MLP neurons of a small language model. Each row is named by its layer, matrix (up: input weights) and neuron, and shows model dimensions 0-127. Each number is 128 + 24 x the weight over its row's rms, rounded and kept within 0 to 255.
After each neuron's rows is what it responds to, as a language model described it from the Wikipedia text at the highest values.

L3.up284 [114  94 172 149  94 144 147 113 143 128 138 151 131 111 103 148 112  78  96 133 170 103 107 144 152 123 135 190 129 110 137 145 144  97 138 117 142 141 130 108  96 107  95 126 122 147 126  89  99 182 124 107 162 137 135  87  55 124  85 104 140 110 106 111 143 108  72 149 108 109 121 150 159 104 110  89 107 123 109 108 120 140 135 177 114 122 123 138 151 127 156 100 108 160 132 128 153 116 108 142 147 119 129 104 119 129 115 122 144  95 125 153 138  93 133 168 151 114 104 137 132 155 186 125 107  85 105 109]
Responds to: Section and article boundaries

L2.up217 [143 118 124 110  85 162 189 155 160 112 110 140 127 114  72 108 135 126 153 145 146 154  98  86 130 112 131 120 145 167 177 150 138 131 141 169 136 162 139 149 135 104 146 157 117 125 156 130 164  92  90 140 152 154 129  69 181 148 122 134 138 149 180 114 124 112 101 109  81 127 134 117 153 106 129 130 122 129 145 127 130 120 120 132 150  88 146  80 126 141 128 149  91 129 185 141  81 125 150  84 121 105 139 152 123 144  79 154 129 112 103 111 123 103  85 146 130 111 108 152 155 158  90 165 137 108 139 112]
Responds to: Infobox slash separators

L9.up217 [140 168 113  95  97 148 111 127 123 154 108 148  86 131  92 156 152 140 138 141 144 168  73 103  99 136 142 119 135 183 141 161 123 178 122 124 113 123 133 140 141 132 192 129 138 157  97  92 143  95 140  77  87  91 137 153 128 161 151 193 180  99 141 143 125 126  99 143 125 139  95 118 123 145  89 104 132 139 121  77 169  99 145 155 163 152 158 133 148 122 153 129 155 134  86 126 152  91 140 112 139 132 141 167 127 154 141 108 123 112 136 144 114 158 131 127 106 129 127 128 105 121 119 105 105 152 140 136]
Responds to: Incomplete year prefixes

L3.up363 [ 97  94 113  94  88 166 123  71 122  89  85 157 126 152 155 154 140 102  81 118 127 121  94 128  97 142 143 135 120 124 149 142  95 129 139 128 113 146 100 176 139 118 118 104 139 137 158 128 149 115 106 123 112 107 117 109 155 141 100 150 144 116 124 129  98 100  95 122 158 154 102 163 106 111  93 129 122 146 130 110 147 162  95 128 115 118 175 147 134  96 116 150 120 168 127 149 140 134 159 104 117 106 148 179 133 134  97 100 113 153 165 137 140 170 121 112 140 112 189 134 169 144  96 121 139 130 103  99]
Responds to: Table cell word-starts

L3.up97 [153 113 134 122  68 141 144 154 109  90 153 129 166 122 125 112 151 158 146 116 148 153 107  55 138 107 141 137 148 172 184 159 142 140 106 173 163 153 134 144 160 111 105 145 110 146 167 126 125 120 127 101 130 126 145 111 167 172 101 129 133 139 139 106  92 127  73 109  91 106 139 103 165  89 141  97 126 144 143 116 145 119 119 173 113 101 124 118 125 120 137 132 115 124 122 155 134 118 107 107 118 123 154 145 103 127  83 140 207 126 128 109 127 148 120 127 107 111  99 153 122 166 123 156 100 113 138 124]
Responds to: Infobox career-stat separators

L9.up220 [106 118 151 141  68 104 144 166 145 109 117 157 140  88  78  90 116 138 117 124 171 118 119 159  99 111 134 174 144 143 157 114 150 156 160 143  95 124  95 114 129 109 112 135 143 127 138 124 164  99 100 153 184  93 120 131 121 123 142  93  79 155  90 105 149 127 114 107 100 101 113 125 105 154 139 124 106 129 131 115 103 149  87 141 126 116 136 157 110 117 170 110 162 109 165 150 122 128 173 112 125 105 121 109 109 139 112 117 138 163 110 112 136 102 142 167 127 122 167 104 133  96 109 106 108 100  86 108]
Responds to: List-item separators

L9.up343 [147  99 118  99 157 136 129 125 130 111  84 152 140 145 147  97 161 118 164  73 147 132  93 108 108 113 109 149 130 129 123 160 120 154  91 107 104 145 123 148 148 131 137 143  84 103 150 131 126 101 101 146 132 178 133  99 149 152 126 118 135 147 152 147 129 118 143  91 135 119 113 131 186 118 116 147 135 132 131 145 137 174  88 115 136 125 134 143 153 126 162 109 128 169 104  99 109 114 171 143 125  87 159 145 130 178 137 153 152 105 144 131 166 125 128 111 148 104 168 182 134 117  92  84 130 110 103 154]
Responds to: Mid-word and table separators

L2.up216 [ 85 165 155 120  98 152 136 104 132 103 132 119 146 111 165 156 113 137 116  93 110 136 157 112  64 142 141 118 117 145 125 171 121 125 132 114 113 133 124 117 116 134 134 153 140 147  80 108 125 100 106 121 145  94 131 123 178 187 155 114 146 103 138 160  83 111  65 136 157 116 130  88 160  95 123 103 131 158 120  71 132 136 134 155 117 121 170 137 122 107 100 140 159 168 124 141 150 138 187  42 134 124 103 142 130 153 105 129 125 169 143 113 154 117 101 122 132 121 133 105 126 128  96 122 106 141 148 105]
Responds to: Table cell starts

L2.up271 [100 163 158 141 104 113 110 117 118 106 111 160 128  99 123 112 167 128 161 109 114 138 166 125 114 117 102 100 119 142 165 119 144  99 135 115 145 141  92 112 168  89  80 112  88 131 159 145  88 143 118 145 117  78 161 173 142 122 147 145 107 153 113 107 138 138  82 130 108 124 105 162 165 116 116 101 115  85 174 128 126 129  98 141 117 143 130 149 148 156 141 123 129 102 129 132 146 126 146 147 142 124  93 119 112  97 168 102 147 105 152  71 105  79 123 160 121 130 135 134 119 108  90 156 118  88 137 102]
Responds to: Mid-word fragments, separator punctuation